Part of a small language model's weights.
Training: 361M tokens, 11011 steps.
MLP neurons of a small language model. Each row is named by its layer, matrix (up: input weights) and neuron, and shows model dimensions 48-111. Each number is 128 + 32 x the weight over its row's rms, rounded and kept within 0 to 255.
After each neuron's rows, "fires on" lists the tokens most often at its 100 highest values on Wikipedia text that the model never trained on. A number after a token or word is its count.

L3.up102 [114 130 176 118  98 115 166  88 125 113 143 139 145 151 106 109  79 156 117  69 136 152 147 107  97 129 171 136 172 142 133  65 169 131  82 104 156 142 147 146  95 202 171 143 116 120 147 139  76 121 107  88 147  91 134 122 202 117 166 129 113 140 129 164]
fires on: " Total" 21, "gu" 18, "be" 16, "do" 8, "í" 6

L4.up702 [138 169 141 119 111 160 142 179  35 166 127  70 104 197 131 120 137 122 102  80 147 168 175 112 135 138  80 155 100 135 106  73 136 147  90 143 122  81 101 124 143 187 115 152 109 179 167 153  94 108  90 148  73  67 103 161 148 110  74 127 108 100 131 118]
fires on: " |" 28, "," 18, " in" 13, " also" 9, " In" 5, ";" 4

L7.up570 [140 122 151 111 147 119 193 141 131  97 169  57 139 116 149 107 121 112 163 162 134 148 130 140 138 150 163  81  84 170 160 179 200 140  90  87 179 101  81 114  97 169 109 129 168 129  96 166  55 101 135 129  72 134  80 148 147 125 142 158 221 106  85 116]
fires on: ")" 52, " is" 19, " are" 7

L4.up748 [102 162 134  83  90 127 175 137 173 107 145 171  88 111 208 125 163 128 108 184 156 122 110  95  83  97 155  89 167  72 114 147 114 123  90 183 116 112 130 154 205 134 142 162 160 160 196 126  86 140 132 151 137 174  85  55 138  97 125 165  78  90 231 122]
fires on: " de" 36, "/" 10, " San" 9, " La" 6, " El" 5

L4.up531 [103 157 120 154 158 133 116 128 163 126 178  99 103  80  86  91 106  95 172 153 175 123 132 138  93 157 129 154 159 131 178 161 128 141 178 166 195 113 147 135 183 143 121 124 115 148  95 136 132 105 166 136 137 152 149 158 143 114 103  73 125 122  83 140]
fires on: "te" 19, "E" 16, "ce" 8, " =" 8, " is" 5, "F" 4

L4.up324 [139 130 101 130 130 120 113 157 125  68 111 129 178 109 135 128 127  94 125 144 171 155 146 197  98 131 117 158 149 175 102 125  83  70 135 190  99 181 194 168 193 122 129 108 140 137  75 123  88 159 117 135 111 185 161 157 143 142 117  82  56 115 104  54]
fires on: "ro" 17, " co" 16, "tri" 10, "mo" 8, " con" 7, " bi" 5

L4.up259 [123 133 132 141 124  91 120 102 102 168 128 103 146 113 113 126 160 108 144 143 152 116 113 144 109 107 110 186  70 111 154 167 176 171 115  86 111 137 100  52 158  67 158 109 148 147 151 111 136 135 156 117 101  78 139 128 113 163 110 155  84 135 116 106]
fires on: " was" 26, " have" 12, " has" 10, " are" 6, " present" 5, "," 4

L7.up152 [116 132 163 186 118 113 159 174  81 151  88 115 117 204 164 124 132 130 112 110 113 173  93  78 114 163 166 116  77  83 120 125 134 137  60 148 108 143 100 129 148 106 167 146 143 154 174 165 132 214 149 121 104 111  68 180  96 107 145 179 138  83 156 135]
fires on: "," 37, " " 35, "ner" 4

L7.up418 [124 119  93  93  80 139 125 139 166 100 172 193 138 134 194 123 102  96  98 143 156 118  75 130 169 104 127 112 149 130 106 198 121 136 121 146  86  21 120 163 166 108 109 102 137 112  97 126  67 145  88 164 111 168 121  55 154 129 148  77 168 142 135 112]
fires on: " de" 20, " and" 11, " ex" 8, "==" 6, "/" 5, "uc" 5

L3.up596 [128 206 194  76 158 204  96  84 109 136 122 140  65 110 172 161  80 119 137 133 131 127 149 168 140 139 127 111  66 123 171 114 113 141 201 139 166 133  84 104 118 111 128 178 128 178 105 204 108 120 176 158 156 128 120 117 124 152 102 143  87 145 159 165]
fires on: "The" 23, " The" 14, " Al" 10, " A" 8, " Ali" 7, "as" 6

L4.up433 [111 175 169 136 156 138 121 119  79 165 108 136 112 144 144 160  98 122 150  86 131 147 154  95 116 164 172 104 129 177 110  81 126 127 153 148 130 102  69 177 152 144 160  12 160  71 132 101 134 198  99 138 114 115 156 114 148 120 144  82 148 132 182 108]
fires on: " and" 46, "," 10, " or" 10, " " 8, "0" 5

L7.up82 [141 117  71 121 137 117  95 109 151 142 126 122 109 120 119 100 136 146  89  89  40 138  84 151 127 114 141  88 153  89 141 168 108 164 115  86 100 129 118 127 157 103 136 114  80  62 152 111 130 106  76  93  90 188 175 165 197 126 136 132 170 106  98 125]
fires on: "°" 20, "5" 12, "4" 11, "E" 10, " " 9, "N" 9

L3.up303 [116 132 142 122  89 235 104  94 145  89  98 177  97 147  95 174 129 160 139  81  86 100 107 118 176 127 195 155 128 126  84  50  60 172 138 120 132 142 120 118  71  90 164 112  98  62 134  97 109 122 124  70  92 139 146 118 158 159  57 137 152 159 156 138]
fires on: "t" 53, " song" 12, "e" 9, "se" 8

L4.up593 [116 161 171 142 110  97 142 150 121 126  97 106 116 107 127  98  91 100 120 147 101 168 124  99 115 112  74 110 117 166 142 179 166 177 103  74 129 165 145 144 110 110 124 100 163  82 102 132 122  78 106 117 145 102  84 130 107 128  92 192 148 147 134  90]
fires on: " are" 25, " at" 14, " ==" 11, " is" 9, " as" 8, "," 6

L7.up341 [137 143  92  92 152 143  82 137 123  96 129 138  67  91 126 180 142 180 153  39 124  89 101 172  81 136  99  93 130  55 135 113 129  55 141 114  99 145 118 135 110  95 113 112 110 172 158 145 156 133 138 174  89  76 129  74  82 102  97 118 140 113 151 175]
fires on: "ing" 32, "ary" 8, "al" 6, "s" 5, ":" 5, "\n" 5

L4.up458 [ 76  97 166 113 121 152 125 184 108 106 136 148 112 138  98 108  57 153 120  99 147 160 177 134  52 130 142 136  96 148 115 144 106 166 161 127 137 120  81 163 189 157 110 147 126 135 113 152 131 117  87  76 133 118 103 136 159  92 137 142  95 166 127 118]
fires on: " |" 61, "|" 16, " on" 7, "9" 6

L4.up624 [137 155 101 121 142 102  92 125 101 132 149 117 166 176  76 118 145 153 134 141  99 157 120 141  83 156 161 123 103  98 142 110 151 131 104 105 104 159 146  69  94 100 119 153 106  95 127 171 144 123 126  34 169 149 175 138  85 121 105 172  92 104  86 151]
fires on: " have" 20, "in" 15, " wrote" 6, " up" 6, " has" 5

L4.up272 [166  91 107 114 139 189 148 126 114 133  88 112 150 143 204  99 109 149 121  97  54 133 126  95  87  77 124 101 207 153 140 101 102 147 136 149 142 139  93 139 191  93 110 155 119  67 162  68 122  86 123 104 141 118 110 144 114 170 139 158 141 115 116 135]
fires on: "°" 40, "," 11, " /" 9, ":" 8, " genus" 5, " " 5

L3.up405 [107 180 124 108 122 174 102 162  80 181 117  65  78 163 133 145 144  95 120 128 165 192 138 103  74 165 190 123 164 119  77 102 123 127 145 166 118 133 102 129 111 145  90  83 151 148 125 137  67 120 144 137 135 119 103 131 167 108 143  73 106  96 136 106]
fires on: " and" 74, " or" 15, ";" 9

L3.up25 [ 65 102 142 138 150 157 147 135  99 155  88 119 168 155 122 133 124 101  74 136 138 141 161 122 148 158 160 119 174 156 124 134 123 113 147 115 208 127 164  98 141 130  48 157 132 166  89  96 132  96 140 131 135 141  96  90 162 136 128  84  89  51 165 133]
fires on: "+" 18, " played" 14, "ant" 14, "ter" 11, " family" 5, " served" 5

L4.up44 [102 211 138 139 116 142 105 142 163  39 107 117 155  93 141 149 125  60 105 183 126 150 174 185 161 143 145 131  83  88  91  88 155 169  75 130 113 182 161 106 154 105 157 128 110 166 178 122 115  73 155 124 127  49 143 151 101  69 162 117 127 109 141 148]
fires on: "9" 47, " " 10, "1" 8, " for" 6, "\n" 4

L4.up589 [ 69 168 108 119  77 121 100  95  14 149  83 128 102  85 109 163 161 140 102 105  89 128 174 116  97 112 121 129 117 106  56 113 126 150 182 153 174 154 100 133 170 157 175 105 130 135 125 131  87 114 178 105  93 152 101 178 141 131 123 197 106  60 168 160]
fires on: " University" 32, " Hamburg" 7, " middle" 5, " –" 5, " love" 5

L7.up9 [114 146 110 182 141 156 113 120 137  97 158 165 130 146  74 105 160 151 150 100 124 116 181 133 186 161  98 203 167 127 141 130 174 115  90  71 127  90 224 102  59 107 100  98 106 137  94 110 154 156 132 125 128 146 114  33  96  94 163 116 168 119 162 130]
fires on: "-" 33, " pro" 11, " " 9, " or" 8, " an" 8

L4.up470 [157 110 114 132 203 100 115 148 166 220 116 148 102  62 171  61  99 174 155  68 101 127 180 150  95 123 108  88 130 202 119 187 144 106 134  85 133 125 147  79 142 135 121  90  95 166 141 115  65  88 139  94 139 157 114 157 150 141 121 121  96 101  89 117]
fires on: "\n" 82, "." 15

L3.up52 [ 99 134 141 106 118 155  82 115 167 167 128 108 115 161  63 130 140  78  52 180 132  67 169 125 141 180  65 158  90 132 148 150 126  90 129 170 137 164 154 195 146 116 160  83 120  72 123 137 104  89 149  62 146  91  84 120  88 123  94 120 159 155 144 126]
fires on: " re" 42, " Re" 24, " No" 10, " Jr" 5

L7.up745 [ 85 145  78 198 159 175 121 166  81 108 134  92  97 112 132 142 107 137 139  82 112 109 149 150 119 101 117 131 206  70 132 117 153  92 121 137  68 115 106 137 115 111 104 152  91 153 135 123 125 130 134 144 176 114 146 111 153 104 139 131 151 145 167 140]
fires on: " and" 20, "d" 13, "th" 9, "we" 8, "-" 7, "ib" 6

L7.up758 [123 146 102 119 153 126 127 154 121 106 182 151 100 112 152 112 121  72 200 142 167 113 118 119  92 136  95 132 109 115 168  91 155  84 101 144  95 154 163 147  94  86  56 126  95 133 106 105 124 166  98 137 118  97 138 127 115 111 134  87 151 139 163  94]
fires on: "s" 27, "-" 24, "d" 5, ":" 4

L3.up756 [114 185 123  84 119 111 156  84 116 144 176 147 129  90 146 119 144  94 155  58 130 120 179 115 136 138 116 164 166 152 143 179 147 176 121 164 162 141 133 136 138 139 121  79  81  74 101  64 179 139 147  65 106 138 157 127 229 170 127  71 144  75  75  94]
fires on: "ur" 16, "or" 13, " con" 9, "According" 7, " Player" 6, " Char" 6

L4.up415 [110 113 146 132  44 103 130 110 126 106 117 124 118 110 133 124 104  93 144 112 122 149  88 128  89 142 145 160 100 147 136 153 145 112 110 171 177 119 138  83 143  70 113 152 100 117 132 113  82 102  84 158 158 121 160 127 167  96  75 161 137  99 132 105]
fires on: "t" 16, "u" 11, "r" 9, " Candidate" 6, " Walt" 4, " Ref" 4

L3.up554 [123 149 111 122 101 129 139 148 163 163  78 147 164  77 150  98  70 144 155  98 122 140 135 175  70 129 148  86 113 121 102  93  84 110 103 117  87 196 116  42  98 142 111 164 106 101  85 166 149 145 112 132 110 112 137 141 126 160 119 143 190 136 146 118]
fires on: "ability" 12, "ies" 12, "ities" 10, "ties" 6, "ulation" 6, "age" 6

L4.up40 [127 175 151 135 165 141 132 155 147  89 138 160 103 184 157 152  98 104 141  32 128 175 148 129 171 138 104 138 137 175  93  99 127 128 107 143 102  55 172 143 146  92 204 128 121 112 158 124  73 197 175 120  95  88 127 106 145 120 170 152 121 117 129  90]
fires on: "\n" 56, " He" 9, "-" 7, " It" 4

L4.up658 [167 135 151 144 158 157 160 149  79  81 137 105 122 120 147 145  86 102 139 158 140 191 104 136  99 163  93 113 129 119  72  87 132 152 107 169 130 146 108 146  73 143  88 116  78 113 110 119 144 179 106 104 115  74 106  99 103 110 103 117 132 157 117 180]
fires on: " an" 43, " be" 26, " is" 5, " —" 4

L7.up709 [104 131  74  61 126 114 110 121 116 182  96 159 118  93 123  96 131 145 136 164 100 109  90 171 122 135  47 169 111 162 136 142 162 122  93 147 162 108 122  76 141 122 153 134  98  90 134 107 170 169 115 118 143 185 150 138 195 155 110 104  91 155  97 143]
fires on: "." 33, " (" 25, "\n" 10, "E" 7, " =" 6, " /" 5

L7.up564 [106 152 187 132 122 121 125 150 182 127  78 155 235 142 139 110  56 159 145 149 157  99 113  86 105  96 118  88  67 133 111  81 135 107 166 167 137 130 113 127 118 200 119 108  91 106 159 114 122 115 151 136 131 122 127 159 122 131 111 134  89 133 140  60]
fires on: " " 52, " (" 10

L4.up468 [136 129 141  89 127  83 123  78 122 111 104 176 118  54 124 105 124 174 155 103  93 115 144 120 189  54 118 103 144 104 176 158 110 140 197 157 139 114 131 120 176 149 121 120 144 119 139 118 131 183 123 118 138 179 186 151 167 122 139 132 128 160  60  59]
fires on: " The" 23, "|" 21, " K" 7

L4.up485 [152 176 127  84  97 134 176 165 134 150 133 134  68 161 101 151  97  84 152  95  75 121 110 159  80  72  85  78 118  90 169 178 128  94 139 174  91 128 107  92 167  74 127 126 153 148 106 149 139  66 169 114  85  98 101 141 106 144 111 128  90  62  99 159]
fires on: " of" 21, "ling" 12, "9" 10, " Education" 5, "R" 5, " University" 4

L3.up749 [121 173 181 125 107 126 168 156 159 165 113 103 102 122  85 148 140 115 139 139 112 166 130 141 120 159 141 176 132 124  86 137 114 119 175  92 111 143 130 165 118 138  87 175 125  52 107 135 120 134 117 119 123 117 117 171 118  98 116 211 138 146 178 153]
fires on: ":" 34, " and" 18, " As" 10, " so" 7, " At" 4, " at" 4

L3.up450 [108 145 121 167 125 141 184 180 119 134 120 148  89 114  68 104 123 156 115 108 190 120 111 174  95 141 167 202 151 120  99 156 111  82 143 134 104 120 129 122 176 141 106 146 112  92 108 145 166 128 119 121 103  32 141 169 174 134 100 137  35 118 115 140]
fires on: "am" 15, "a" 13, "et" 8, "e" 7, "gu" 6, "The" 6

L3.up343 [121 129 109  96 159 126 166 128 164 158 176 201 255 133 126 159 141 108 144 162 112 103 115 107 139 132 133 153 113 146 148 132  92 147 115 138  75 157 139 104  85 140 126 138 185 181 125  39 112 187 160 140 145 116 149 131 103 148  94 112 121 140  76  95]
fires on: "ly" 22, "play" 8, " well" 8, " together" 7, "ably" 6, " feed" 6

L4.up760 [123 142 124  64  64 147 165 132  89 121 100 158 126  99 116 119  86 145 138 162  95 185 172  98 151 170 154 153 166 135  96 133 143 113 125 133 133 122 141  90  76 104 127 154 137  71 129 125 155 104 139 163 130 175 140 176 129 141 151 109 167 112  37 122]
fires on: ")" 47, "ic" 8, " play" 6, " Australia" 4

L4.up519 [131 109 130 152 152 113 147  89 125  68 106 101 112 141 148 126 105  85 140 154 177 159 134 180  55 100 172 125 101 138  85 109 127 126 148  90 150 145 130 133  85 139  83 178 147 130 161 131 147 125 137 130 180 115 135  61  91  94 118  75 212 137 147 159]
fires on: "," 19, " Bo" 11, " Me" 8, " Men" 5, " /" 5, "mo" 5

L7.up2 [107 181 110 148 141 110 162 139  99 162  97  93 159 170 116  91 102 202 112  87 126 125 120 141 116  79 140 103  99 109 137  77 111 117 196 103 114  96 159 121 153  98 179 109  81 188 134 119 114 113 103 101 154 121  96 149 159 103 104 143 118  79 115 120]
fires on: "1" 19, "0" 17, " " 12, "2" 10, "5" 6

L7.up621 [138 117 171 165 122  96 122 148  90 161 159 162 103 151 116 128 110 175 154  98 133 175 161 154 164 129 105 127  95 146 122 163 171  89  95 152 137 114  78 130 108 118 157 171 153  80 120 142  90 158 146 121 128  97 116 155 147 110 184 197  88 138  51 128]
fires on: " " 66, "w" 6, "b" 5, "ed" 5, "'" 4

L7.up743 [ 90  67 164 110 139 123 157 118  97  80 116 124 153 137 125 146 107 115 105 141 143 160  92  43 119 162  57 104 122 175 152 111 110 108 132 124  97  78 131 125 178 115 127 158  99 166 104  93 135 121 127 206 139 182 105 151 101  88  90 180 137 153 159  75]
fires on: " by" 51, "=" 11, " in" 6, " on" 4

L3.up573 [ 89 176  91 147 181 185 174 131 112  94 120 128 130 146 112 157 143 103 152 106 128 132 171 129 143 167 158 148 122   0 100 133 142 105 138 135 100 121  95  72  95 132 105  64 143 160 113 163 168  94 151 146 150 155 110  96 106 147  63 154  68 189 135 165]
fires on: "4" 26, "|" 12, "===" 11, "9" 11, "ting" 8

L3.up721 [100 111 123 125 122 144 175 165 143 146 118 181 113  75 152  89 109 138 121 119 119 198 133  97 129 206 134 131 154 162 185 156 126  94 110  93 119  89 112 147 122 120 149  85  96 158 103 104 159 123  94 117 143 106 152  81  76  55 124  98 136 119 103 101]
fires on: " as" 79, "://" 7, "=" 5

L4.up697 [122 210 128 123 121 156 105 147 114  71 133 134  78 150 126 138 144  89 159  62  85 145 168 105 118 136 100 121  91 138 195 102 104 117 123 105 146 137 137 152 150 115 145 150 114 158 147 175 164  86 123 105 156 106 116  65 119  93 108  82 128 102 123 129]
fires on: "\n" 17, " by" 15, "-" 8, " musical" 6, "==" 5

L4.up199 [ 85 141  51  75 150 146 148 119 180  48 138 141 137 110 109 200 110 131 146 108 129 180 105 116 128 141 157 140 107 161 103 110 107 152 152 123 139 176 131  97 131  40 169 156 127 112 144 131 130 147  86 106  77 101 107 139 153 115 100 148 111 131 187 173]
fires on: "ut" 28, "1" 18, " album" 8, "\n" 7

L7.up21 [168 128  91 138 191 153 146 172 157 123 131 144  86 155 190 130 141 129  93 145  43 119 110 141 179  95 110 147 164 160 129 128 175 129  89 135 134  71 102 138 144 128 103 112 124 158  80 123  99 157 153 171 104 113 165  81 126 178 157 153 129 169 132  76]
fires on: "N" 13, "'" 12, "ul" 7, ":" 7, "ly" 7, "we" 6

L3.up15 [ 78 175 155 131 171 118 167 136  93  87  82  81 129 121 114 130 136  56 123 128 122 123 150  85 174 149  93  96 127 137 173 133 113 107 147  91 149 135 169 128 126 120 111 130 142 122  69 207 132 134 150 126  36 142 132 113 113 124 182 124 105 109 155 145]
fires on: "=" 29, " place" 8, " results" 5, " hold" 5, " studies" 4, "claim" 4

L3.up672 [ 80 152  86 191 111 183 139 159 109 153 121 150 119  62  94 136  94 123 111 156 185 105 153 184 106  90  72 107 111 139 125  85 154 163  94 151 104 145  94 204 129 161 181 133 150 119 118 125 156 123 158 129 122  90  61  84  74 105 187  84 120 121 123 133]
fires on: "ide" 20, "tic" 11, "cell" 10, "um" 9, "leg" 8

L7.up573 [140 195 121 146 150 136 124 122 150  89 158 148 196 127 136 102 114  73 149 123 173 149 112 159 168 129 175 140 142 118 118 132 132 112 131 106 129 138 176 122 110  92 110 120 132 139 102  77  80 148  97 230 106 155  90 164  79 145 160 185 106 144 116 126]
fires on: " pro" 23, " un" 19, "-" 10, "en" 8, " \"" 5

L7.up146 [110 151 141 180  79 127  96 104 124  78 115  67 100 139 110 162 150 120 115 137 121 128 185 137 124 136  68 138 147  92 127  53 110  98 101 129 135  92 179  69 118 126  93 124 156 128 109 130 197 193 132 133 129 139 121 144 155 134 137 167 108 159 136  76]
fires on: "-" 24, " that" 13, " and" 10, "e" 9, " an" 8, "an" 6

L4.up313 [143  94  70 142 117 132 108 164 130 144  96 158 115 135 114  89 145 105 115 166 163 150 104 104  81 178 151  95 144 134 174 131  70 178 111 148 129 110 156  98 107 132  95  87 102 102  33  83 127  88 155 136 144 134 153 204 140 143 128  78  73 113 112 137]
fires on: "," 68, " is" 11, " on" 8, " in" 4, " =" 4

L7.up77 [129 201 128 102 128 103 103 125  93 102 102 157 137 121 142  89 170  92 170 168 138 135 153 114 171 119  84 114 162 138 137 165  88 118  84  81 121 133 174  99 161 154  93  76 159  90  62 137  94 139  82 214 187  88 145  94  55 124 108 183 116 157 136 120]
fires on: "/" 58, " in" 9, "-" 7, " \"" 5, " or" 4

L7.up359 [ 88 111 122 133 162  64 133 126 130 160 138 158 145 194 141 121   0 135 122 120 143 173 130 116 115 136 132 124 123 165 117 127 113 194 161  94 129 104 184  99 185 156 153 125  86 179 145 128  76  96 104 152 118 187 162 127  76 173 125 110 176 109 145 132]
fires on: "1" 51, " Co" 14, "re" 5, " Bla" 5

L7.up705 [145  95 124 105  71 112 101  93 111 177  93  88 113 161 159  80 121 122 135 163 124  99 146 120 104 139 151 100 100 137  77 115 163 108 196 191 101 130 152 106 134 153 134 146 128 108 186  93 137 132  50 171 159 131 108 163 125 102 184 101 140 106 116 183]
fires on: ";" 22, "°" 18, "." 14, "s" 8, "ar" 5, "sa" 5

L3.up49 [133 139 133 134 150  85 193 111 132 150  59 138 125 117 141  98 107 149 115 139 115 151 129 113  73 185 151  80 142 194 101 156  83 106 102 122 154  41 120 166 166 121 138 202  76 104 152 167 148 142  75 151 134  91 158 105 173  89  83 148 129 141 150 140]
fires on: " Party" 12, " Po" 12, " La" 11, " Be" 7, "://" 7, " Website" 5

L3.up659 [152  99 114 132 103 190 162 158  95 170 156 108  69  93 177 148  92 158  94 129 102 141 244 142  90 159 128 103 183 154 106  62 150 118 135 114  82 122 115 132 118 155  86 107 142 130  70  71 150 173 149 147 101 223  82 159 100 146 110 195 112 158 123 160]
fires on: " an" 38, " United" 9, " Sho" 7, " North" 6, " or" 5, " Sun" 4

L4.up667 [179 119 138 147 138 179 141 139 118 152  98 123  99 151 145 132 129 144 102 162 165 110 105 142  99  70  70  79 104 153 121 142 126  97 167 143 172 144 132 130 152 150 138 152  98 165 133 214 189 163  90 137  81 110  80 174 149 193  65 109 109 134 121 122]
fires on: " (" 35, ";" 10, " was" 10, ")," 6, " |" 6

L3.up614 [116 118 118  56 142 110 171 106  92 136 133 112  95 118  84 176 159 129 130  66  93 170 152 141 173  82 138  71 146 153 109 139 111  85 123  84 158 139  88 116 116 192 169 102 156 137  80  94 167 102 156 176 121 144 125 147 146  73 106 150 188  91 152 137]
fires on: "B" 35, "let" 16, " L" 8, " Second" 6, "ave" 6, " Love" 5

L7.up439 [157 107  91 195 129 154 152 159 166 146  65 137 111 109 165 119  97 155 129 182 164 144 121  83 105 153 131 125 104  59 134 140 133 147 139 169 137 146 161 132 152 143 168 123 172 158 118 101 137  86 133 157 105  63 107 120 132 125 120 204 149 117 126 156]
fires on: " is" 43, " =" 11, " was" 7, " when" 6

L4.up540 [119  71 145  78  82 138 119 132 114  98 106 154 145 124 103  92 185 139 144  83 105 106 127 134  85 139 140 122 111 183 137 144  95 155 105 134 140 128 147 109 130 143  94 107 103 113 134 148 148 161 186 138 119 196 173 119 143  87 130 170 153 123 100  67]
fires on: " |" 31, " (" 14, "\n" 13, " " 6, " medal" 5, "|" 4

L3.up581 [120 163 117 208  74 213 108  97 109  48 130  79 113 119 173 145 149 163 144 112 136  90 171 132 109 140 152 110  88 132 100 106  91 173 137 159  78 167 160 121  99 151  91 109 178  94 114 140 119 163  85 106 174 146 114  50 141 125 112 121 114 140 142  87]
fires on: "-" 39, "=" 23, "–" 8, " or" 8, " and" 5, " Votes" 4

L4.up274 [154 150 130 135 163 131  83 145 116 125 113 174 105 169 160 142 168 143 144 115 146 143 149  96 171  83  56  99 117 169 129  69 132 164 163 174 141 100 115 172 198 183 137 101 140 147 126 115  60 154 167 108 123 117 112 129 177 157  52  91 153 130 122 157]
fires on: "\n" 34, " C" 16, "-" 14, " (" 10, "C" 7, " a" 4

L3.up164 [102 143 116  82  82  86 108 120 116 130  69  99 102  91 152 150  77 164  70  91 122 180 158 106 138 119 101  87 149 164 147 134  88  94 181 103 119 158 115  98 194 119 162 178 131  82 135 125 112 182 115 137  88 111 147 128 129 107 153 195 109  93  99 135]
fires on: "la" 18, "a" 9, " H" 7, "lan" 7, " Film" 6, " father" 5

L7.up464 [145 137 106 152 135 128  78 140 145  94 139 165 149  50 161  96 160 111 149 108 126 133 162 147 126  79 140 116 129 173  87  70 127 158 162 122 107 127  80 179 115 108 107 147 168 142 126 148 101 112 116 165  89 164  90  98  97 130 125 185  70 138 140 137]
fires on: "s" 52, "ed" 6

L4.up729 [133 135 143 127 137 133 100 152 162 100 136 112 113 129 129 177 111 122 148 109 121 153 104 134 136 143 110 112 173 107 132 182 169 158 105 193 139  91  80  83 130  73 117  97 168 111 136 103 118 152 123 137 132  79 169  72 117 184 105 137 121 101 119  93]
fires on: ":" 27, "°" 23, "'" 23, "," 12

L4.up420 [130 144 118 151  92  78 121 196 142  74  94 114 117 130 147 127 128 153 184  72  99 160 181 154 174 189 180 127 146 185 104 112 172 184 153 135 118 148 169 163 141 144 140 175 184 114 141 121 160 150  84 117  83  76  85  96 102 108 142 150 167 101 169 103]
fires on: " " 54, " in" 9, "2" 4

L3.up597 [157 162 134 101 127 153 138 114 184 152 114 159 171 191 115 110 121  83  84 122 159 177 133 128 113 165 134 149 121  79 125 149 104 139  89 130 129 157 152  86  98 214 142 112 107 162 137 188 111  89 102 132  76 123 169 106 146 105 155  92 126 162 131 115]
fires on: " be" 19, " di" 14, " Su" 7, " Li" 6, " mi" 5

L3.up564 [158 116 139 197 136 172 144 128 102 179  93 104 158 116 119 110 151 152 133 134 110 113 129 104 160  95  59 159 102 144 133 100  89 164  79 113 120  90 103 139 105 127  75 115 139 164  99 141  99 118  95 135 146 191 109  82 118 145 144 114 127  90 180 158]
fires on: "ing" 28, "%" 13, "ce" 7, "in" 6, "ion" 4, "sh" 4

L7.up732 [152  89  56 171 156 118 155 141 129 174 135  89 113 125 144 114  82  87 159 144 169 110 145 152 121 131 104 136 156 116 200 137 125  59 106 115 190 125 155 190 136 150 132  89 167 162 111 144  97  75 145 130 146 165 122 113 169 135 110 174 121  99 172 185]
fires on: "s" 58, "th" 8, " ft" 6, "cre" 4

L4.up334 [114 156 141  92 105  91 175 119 156  97 112 141 117 119 108 171  81 105  91  92 107 183 194 101  73 109  89 112 106 128  92 155 142  92 152 114 144 112 100 163 132 112 140  76 134 150 172 169 109 121  96 165  75 100 144 110 107  74  83  99 130 102 154 113]
fires on: "\n" 32, " by" 7, " Preced" 6, " By" 6, " to" 5

L4.up578 [118 143  78 102 129 156 120 155 165 109 138 173 117 105  88 122 121  97 151 146 118 137 118 125 166 127 121 126 142 135 175 157  96 134 126 123 121  55 167 177  53 128  82 121  87  73  86 120 125 145 138  95 140 187 158 111 115 145  86 134 124 175  81 120]
fires on: " as" 36, " at" 15, " /" 15, " under" 5, " comp" 4

L3.up500 [134 127 195 142 113 114 106 125  95 140 151 103 132  68 128 109 152 107 146 158  84 141  91 146 114 131 112 113 129 111 133 143 130 121  83  52 133 126 100 139 164 252 151 109 155 124 132  82 160 127 138 136 154 153 128 136 155 114  51 133 113 125 159 133]
fires on: "p" 46, "m" 19, "b" 15, "n" 6, "pr" 4

L7.up481 [138 127 132 159 161 157 147  89 148  91 108 184 108 106 116 178 100 121 141  85 139 111 114 129 127 190 160 168 156 127 109  89 159 139  65 114 177  80 144 157 159 102  99 151 172 164 175 125 130  80 130 100  71 132  85 117 115  75 136 204 107 138 113 122]
fires on: "s" 23, "al" 10, " from" 9, "e" 8, "or" 6

L3.up549 [128 113  90  68 149 119  79 186 148  86 174 141 130 126 142 138 174  92 116 147 163 183 112 152  94  86 139 118  82 122 186  79 135 118 107 164 133 111 121 122 150 142  79 113 138 150 127  76 171 146 149 196 113 142 109 177 130  26 150 187 117 127 150 124]
fires on: " for" 16, " took" 14, " di" 13, " began" 10, " first" 6

L4.up200 [137  86 136 148 110  88 157 121 117 109 172 100 102 167 178  68 109 127 151 125 169 103 122 104 125 197 137 118 129 187 202 138 120 176 166  79 153  52 145 141 153 144 141 142 142 148 114 108 138 172  99 126  99 158 168 151 202 132 137 134 144 116 139 115]
fires on: " first" 17, ")" 12, " Home" 7, "th" 6, " third" 5, " Port" 4

L4.up491 [ 63 122 115  76 104  99 156 172  62 161 104 138  84 132 159 145 107 178 163 139 149 155  95 158  64 108  89 113 107 140 119  86 139 165 134 149 103 122  96 130 124 115 154 139 114  91 185 187 140 132 145 130 151 167 130 111 131 110 184 138 120  90  61 118]
fires on: " |" 19, ";" 13, "==" 12, " at" 8, " game" 8, " " 5

L7.up405 [122 179  88  81 122 116  79 121 150 156 142 151 112 102 152  99 115 128 125  96 107 111  75 129  97 169  76 132 124 197 156 104 138 125 164 149 116  97 141  67 151 110 158 123 161 164 119 169 105  99 145 125 111 178 163 131 113 122  92 130 108 160 106 125]
fires on: "dy" 14, "8" 11, "°" 10, "y" 10, "⁄" 7, " |" 7